Part of a small language model's weights.
Size: 15 layers, width 192, 6 heads of 32, MLP 576 tanh GELU, vocabulary 2048, 6.06M parameters.
Architecture: learned positions, tied embeddings.
MLP neurons of a small language model. Each row is named by its layer, matrix (up: input weights; down: output weights) and neuron, and shows model dimensions 80-175. Each number is 200 + 20 x the weight over its row's rms, rounded and kept within 0 to 999.
Before each neuron's rows, "fires on" lists the tokens most often at its 100 highest values on Wikipedia text that the model never trained on.

fires on: "or", "ic", "er"
L7.up65,187,181,174,217,203,229,224,185,191,206,219,153,179,195,207,196,185,204,200,200,188,209,211,249,198,213,174,213,185,224,210,230,222,201,205,203,220,197,213,210,165,202,165,199,190,200,201,210,179,230,211,180,202,198,215,182,201,208,204,221,188,196,198,178,169,234,177,222,187,150,219,208,227,193,199,184,188,189,173,218,191,213,218,165,195,220,211,176,194,186,190,229,211,188,206,208
L7.down65,206,211,229,183,228,186,193,219,178,165,217,241,204,183,221,223,227,214,234,192,217,227,192,190,206,199,218,172,208,216,210,203,165,191,206,129,177,182,197,202,210,198,208,206,215,218,219,204,185,195,198,198,195,190,175,177,173,189,208,184,206,212,244,202,234,183,201,226,192,205,213,214,226,197,187,220,201,213,168,210,205,186,209,212,199,176,177,203,197,231,181,203,237,200,208,169

fires on: "en", "e", "t", "at", "and", "ed"
L6.up61,214,225,185,207,205,202,193,232,213,215,190,195,205,189,215,198,208,184,177,221,193,171,225,197,182,192,194,191,188,211,214,179,160,215,201,235,207,215,170,230,182,217,176,225,175,220,172,208,176,172,179,203,212,191,182,184,196,217,258,206,212,200,176,175,195,200,199,149,203,215,214,198,214,215,177,171,208,243,232,183,226,204,201,174,244,214,213,180,206,199,202,218,184,166,240,184
L6.down61,187,199,186,236,196,178,248,178,216,233,215,198,162,217,224,202,199,180,215,231,227,225,200,160,203,206,183,238,254,178,187,180,236,214,177,182,203,200,210,162,199,186,188,183,201,190,190,209,191,233,207,210,186,212,227,190,242,185,195,200,178,172,180,198,214,225,193,201,185,175,212,194,197,188,229,201,167,182,207,196,200,225,186,210,185,197,213,212,189,213,192,203,227,247,186,165

fires on: "on", "en", "it", "r", "ice"
L6.up37,228,178,163,210,194,229,183,210,219,191,220,203,176,176,163,227,198,188,192,217,211,181,211,205,202,179,207,218,220,171,207,228,203,175,212,176,189,202,186,177,196,153,217,208,205,198,207,222,168,241,210,205,208,193,207,180,175,212,235,187,241,175,198,192,178,169,189,212,234,222,207,204,184,220,209,194,181,216,229,218,195,210,223,211,183,190,224,191,165,217,226,204,207,226,198,202
L6.down37,221,212,226,205,199,179,171,240,191,193,207,181,166,184,206,189,240,159,185,203,205,176,198,226,182,217,205,181,158,244,233,207,165,166,161,179,201,224,192,191,186,210,167,237,189,201,188,182,194,170,174,209,188,184,201,212,156,204,196,180,202,178,223,199,208,207,215,189,228,217,193,212,184,242,202,214,185,203,182,228,218,189,207,210,214,180,192,244,199,233,195,206,196,212,220,252

fires on: "eb", "ab", "ad", "ew", "f"
L5.up336,220,199,184,179,178,220,189,214,197,204,198,184,202,200,205,221,211,184,239,180,230,192,236,190,180,182,180,189,205,186,195,207,233,231,219,194,199,171,212,192,205,190,205,193,230,162,202,203,209,229,189,186,189,189,227,195,170,184,214,217,200,220,180,226,186,234,168,189,204,197,196,169,221,235,177,216,183,192,198,211,195,212,217,222,211,188,176,188,202,214,199,183,212,196,220,202
L5.down336,138,230,199,161,204,207,213,204,209,199,189,217,237,217,194,222,233,205,186,211,193,166,187,179,197,212,214,241,205,198,169,208,182,192,222,191,198,165,192,166,180,213,229,165,218,210,231,207,170,215,204,192,215,201,168,200,194,186,225,194,212,214,192,233,226,182,203,236,183,169,197,203,225,188,219,168,202,166,196,211,219,184,201,214,208,187,178,231,210,195,189,204,184,142,220,211

fires on: "9", "ig", "ad", "0", "8", "7"
L8.up318,183,224,169,187,202,177,216,223,235,179,218,241,168,184,191,207,231,216,204,181,195,179,223,178,208,208,174,248,160,188,191,181,213,212,173,176,218,229,203,203,180,229,191,203,201,188,183,163,233,233,187,196,196,190,207,218,214,196,184,241,191,250,203,210,187,222,173,193,227,191,204,208,205,165,213,173,204,204,185,183,204,196,234,252,183,208,194,199,233,212,187,181,178,163,201,189
L8.down318,182,200,197,197,191,211,188,191,188,233,200,185,224,183,209,164,205,201,162,207,201,209,231,184,191,218,219,213,191,223,180,250,190,219,226,201,183,218,222,161,173,152,201,183,143,190,194,189,187,194,174,219,169,199,177,177,175,193,183,219,228,209,240,206,206,181,180,167,201,183,180,216,200,190,173,209,208,215,199,212,206,213,217,180,231,223,169,217,194,186,179,213,214,186,188,229

fires on: "ens", "ann", "is", "c", "ut", "ic"
L8.up271,191,167,206,188,170,210,161,228,196,196,189,201,220,214,205,200,195,196,216,187,187,200,188,216,214,212,207,210,189,192,153,199,179,246,184,195,208,197,168,214,210,184,224,161,168,239,198,197,202,209,218,188,172,235,203,189,206,213,185,186,241,215,209,148,212,208,227,199,200,222,228,175,224,224,184,195,171,220,222,222,172,210,169,231,202,181,197,173,204,228,203,208,188,201,213,200
L8.down271,203,212,203,202,231,207,222,175,229,212,179,227,222,212,209,195,240,211,204,220,190,216,202,220,197,215,192,210,204,186,205,185,177,175,185,185,178,219,181,192,242,224,198,167,186,167,204,227,191,173,203,205,203,172,192,171,179,160,167,218,190,179,180,202,206,214,179,182,189,227,196,200,181,180,210,192,156,194,210,199,213,197,232,161,166,214,229,208,232,190,237,229,218,224,214,239

fires on: " w", "w", "l", " g", " sp", " r"
L10.up115,188,222,212,168,200,194,161,178,175,196,193,195,198,243,187,201,202,224,194,209,241,178,201,222,185,195,214,205,271,201,204,192,219,224,232,198,186,237,197,193,216,194,204,192,205,176,197,207,224,183,196,194,205,210,219,227,193,202,204,182,185,230,224,205,204,197,193,210,204,147,185,188,175,199,174,174,177,216,211,219,211,207,176,226,185,232,225,186,189,168,187,214,225,194,191,213
L10.down115,197,189,156,194,211,191,167,218,169,195,201,222,207,222,225,179,224,169,205,203,148,186,224,220,211,222,217,217,157,199,185,193,185,196,188,232,210,198,134,198,202,198,211,202,185,208,243,191,195,177,179,228,210,236,211,224,192,211,219,212,180,202,207,228,178,193,192,197,206,227,226,173,195,202,165,179,220,178,177,175,173,174,198,186,212,235,198,215,210,201,211,178,203,219,183,205

fires on: " ro", " h", " le", "|---", " w", "l"
L12.up520,195,235,208,143,208,220,182,176,221,210,197,233,221,177,233,188,217,181,193,192,249,212,200,180,169,180,199,190,201,171,234,212,182,236,214,195,198,179,228,223,213,200,194,177,191,183,237,212,202,160,166,220,202,228,187,216,200,188,172,231,162,232,208,182,219,220,207,214,233,215,199,189,170,195,209,194,185,189,189,232,212,209,219,234,192,227,204,205,195,160,194,215,195,172,199,178
L12.down520,214,210,215,175,201,216,188,208,187,185,206,182,186,166,206,202,240,182,217,186,208,175,181,190,193,177,174,179,189,217,181,236,192,153,207,228,200,214,181,198,239,201,199,194,202,188,209,197,161,221,218,220,220,190,194,211,198,209,220,182,161,190,226,190,209,211,237,162,212,200,189,187,186,206,198,199,239,194,192,216,187,240,195,194,188,209,219,208,212,216,167,155,181,169,191,169

fires on: " to", "ed", "in", "ing", "e", " a"
L5.up353,259,220,187,198,232,180,205,187,185,194,166,183,220,222,180,202,216,186,201,189,181,195,175,235,166,195,192,209,199,246,200,169,198,204,182,186,205,180,192,224,187,208,223,222,189,226,193,178,178,183,208,205,215,194,161,185,210,244,187,200,202,223,203,218,154,199,199,176,189,188,221,201,244,262,180,181,184,172,223,164,226,193,193,231,203,194,223,182,220,196,208,165,183,174,197,184
L5.down353,216,173,203,184,172,194,191,193,192,170,193,176,182,197,196,197,210,210,232,170,190,214,176,152,196,197,163,205,188,174,203,210,207,168,163,208,222,202,223,213,191,166,212,214,206,172,172,179,241,210,182,162,190,197,220,187,196,196,215,210,210,226,198,178,237,177,181,213,209,209,176,175,187,182,203,210,203,224,188,200,159,182,206,196,191,201,227,182,197,199,228,213,196,189,196,208

fires on: "ec", "he", "h", " Co", "cc", "o"
L10.up13,179,224,186,200,193,210,224,185,211,172,201,184,192,178,198,204,201,209,175,212,191,182,201,162,167,212,179,217,152,184,218,233,210,205,203,213,216,216,194,190,210,195,200,188,199,203,171,196,196,198,192,184,190,237,182,208,197,208,180,230,215,205,204,179,213,203,197,173,224,207,171,207,214,212,186,198,203,205,188,210,184,195,207,222,175,187,189,165,211,225,193,232,220,178,178,223
L10.down13,190,210,203,223,165,198,214,189,223,211,225,198,180,182,229,220,240,191,204,221,181,198,203,222,212,206,203,194,174,205,192,213,181,203,176,197,209,184,197,171,184,201,213,205,180,224,213,200,207,218,177,207,198,201,188,202,203,179,211,175,169,214,226,186,230,217,186,196,227,201,183,225,226,161,185,186,178,201,189,226,185,185,206,228,260,195,187,208,176,235,195,191,221,152,181,217

fires on: "r", "b", " gu", "it", " Gu", "t"
L6.up412,229,188,191,238,245,211,185,194,194,171,221,202,185,223,161,193,226,182,184,196,176,175,216,169,192,205,198,211,192,190,187,213,203,210,202,170,186,205,212,189,200,204,160,164,193,205,156,209,191,226,204,178,212,182,222,202,189,244,237,179,210,165,170,199,205,161,227,208,206,237,183,184,214,209,178,195,176,235,209,194,176,228,205,204,207,200,201,203,185,201,186,218,195,208,244,181
L6.down412,226,202,248,218,201,226,206,210,172,213,178,182,172,214,175,179,190,183,188,225,203,173,231,174,222,202,252,243,197,235,211,213,217,192,197,218,173,187,227,198,198,179,220,225,197,225,179,211,201,211,195,166,194,184,210,196,210,184,182,193,206,177,200,199,243,216,199,214,184,228,179,211,202,204,175,208,211,193,187,215,219,167,214,183,196,213,201,162,192,221,185,204,185,135,200,209

fires on: "un", "ac", "on", " part", " dec", "in"
L5.up388,174,192,198,174,202,188,237,209,168,181,235,176,208,223,219,154,192,199,189,196,181,217,185,192,143,170,197,168,188,171,178,197,203,197,236,201,185,199,194,187,182,213,201,229,227,188,221,188,227,220,173,215,213,181,242,189,216,247,204,171,193,202,190,234,206,210,214,191,194,175,193,196,181,190,221,242,158,219,232,228,192,256,200,193,219,198,168,220,211,209,198,202,219,167,197,181
L5.down388,224,217,214,226,168,202,218,197,212,205,190,195,196,164,232,183,195,208,221,194,216,192,204,185,218,225,211,205,179,221,198,177,184,164,206,189,203,209,199,199,245,194,195,227,215,210,192,211,185,190,202,213,182,203,191,170,199,177,213,205,235,176,192,212,187,183,197,176,194,193,195,160,197,162,181,219,221,214,164,186,209,194,234,166,198,231,231,212,166,176,189,141,233,214,202,205

fires on: " of", "tern", " such", "ort", " both", "outh"
L5.up479,210,195,169,194,164,197,243,205,192,194,195,202,204,208,197,208,204,161,207,218,247,174,172,199,183,212,180,213,182,172,200,202,195,192,192,212,195,228,230,176,238,204,188,192,208,189,166,187,195,202,248,190,205,212,184,198,218,210,181,198,178,212,186,174,198,201,191,218,245,213,225,194,183,222,216,199,176,204,181,171,234,178,183,182,220,175,202,171,217,220,188,196,200,214,159,201
L5.down479,189,170,217,181,219,173,178,190,215,184,179,184,206,212,251,178,171,202,223,168,201,223,176,178,197,192,176,156,168,168,178,217,207,176,220,221,203,225,180,181,185,206,216,190,216,211,201,173,196,175,188,202,201,215,210,211,203,206,182,188,217,224,216,220,218,183,181,199,207,174,197,173,203,213,202,221,186,235,199,172,203,228,208,197,247,196,221,174,177,182,210,206,198,199,204,207

fires on: "p", "i", "ic", "in", "pis", "t"
L10.up173,192,210,220,196,202,245,191,213,188,179,195,183,185,165,216,194,237,178,183,198,234,170,190,187,241,232,172,209,197,234,223,212,201,212,226,238,209,175,221,203,204,186,176,192,194,219,195,222,181,230,168,176,194,187,235,187,195,211,174,190,157,175,206,197,181,206,168,242,199,178,225,202,191,205,215,206,155,185,187,213,200,187,224,249,181,176,207,188,148,204,204,219,210,216,187,211
L10.down173,175,173,184,188,212,197,173,209,204,172,220,221,194,186,216,188,193,202,215,197,197,236,191,205,199,194,217,203,223,180,209,168,187,169,169,209,195,190,192,183,210,193,184,201,215,194,172,169,211,204,216,175,220,199,189,195,216,198,206,201,233,239,189,196,226,201,224,206,205,161,205,238,210,199,193,178,233,228,183,192,227,210,223,184,195,174,167,194,197,217,200,172,234,198,184,199

fires on: "o", "ro", " Jo", "air", "e", " Co"
L5.up162,196,192,204,196,223,185,218,200,232,192,169,190,208,201,202,186,183,207,180,183,205,187,176,187,150,183,230,200,213,230,245,194,198,220,195,188,192,234,229,210,222,207,184,203,181,204,197,221,154,163,206,189,202,192,183,193,199,221,181,219,206,169,217,150,216,170,183,194,205,213,150,194,215,199,204,207,215,203,192,208,208,255,202,192,163,201,162,197,199,233,203,207,201,181,192,225
L5.down162,211,217,226,245,235,211,232,167,235,204,173,185,176,188,202,188,192,198,202,188,206,209,195,210,192,225,198,194,197,172,182,201,183,214,243,210,189,190,188,178,197,201,194,203,207,211,192,192,206,207,201,194,209,197,193,193,199,164,204,198,197,228,204,209,215,202,199,144,195,186,167,183,185,224,199,184,218,190,212,204,228,214,218,196,182,234,224,207,220,206,185,211,174,189,206,214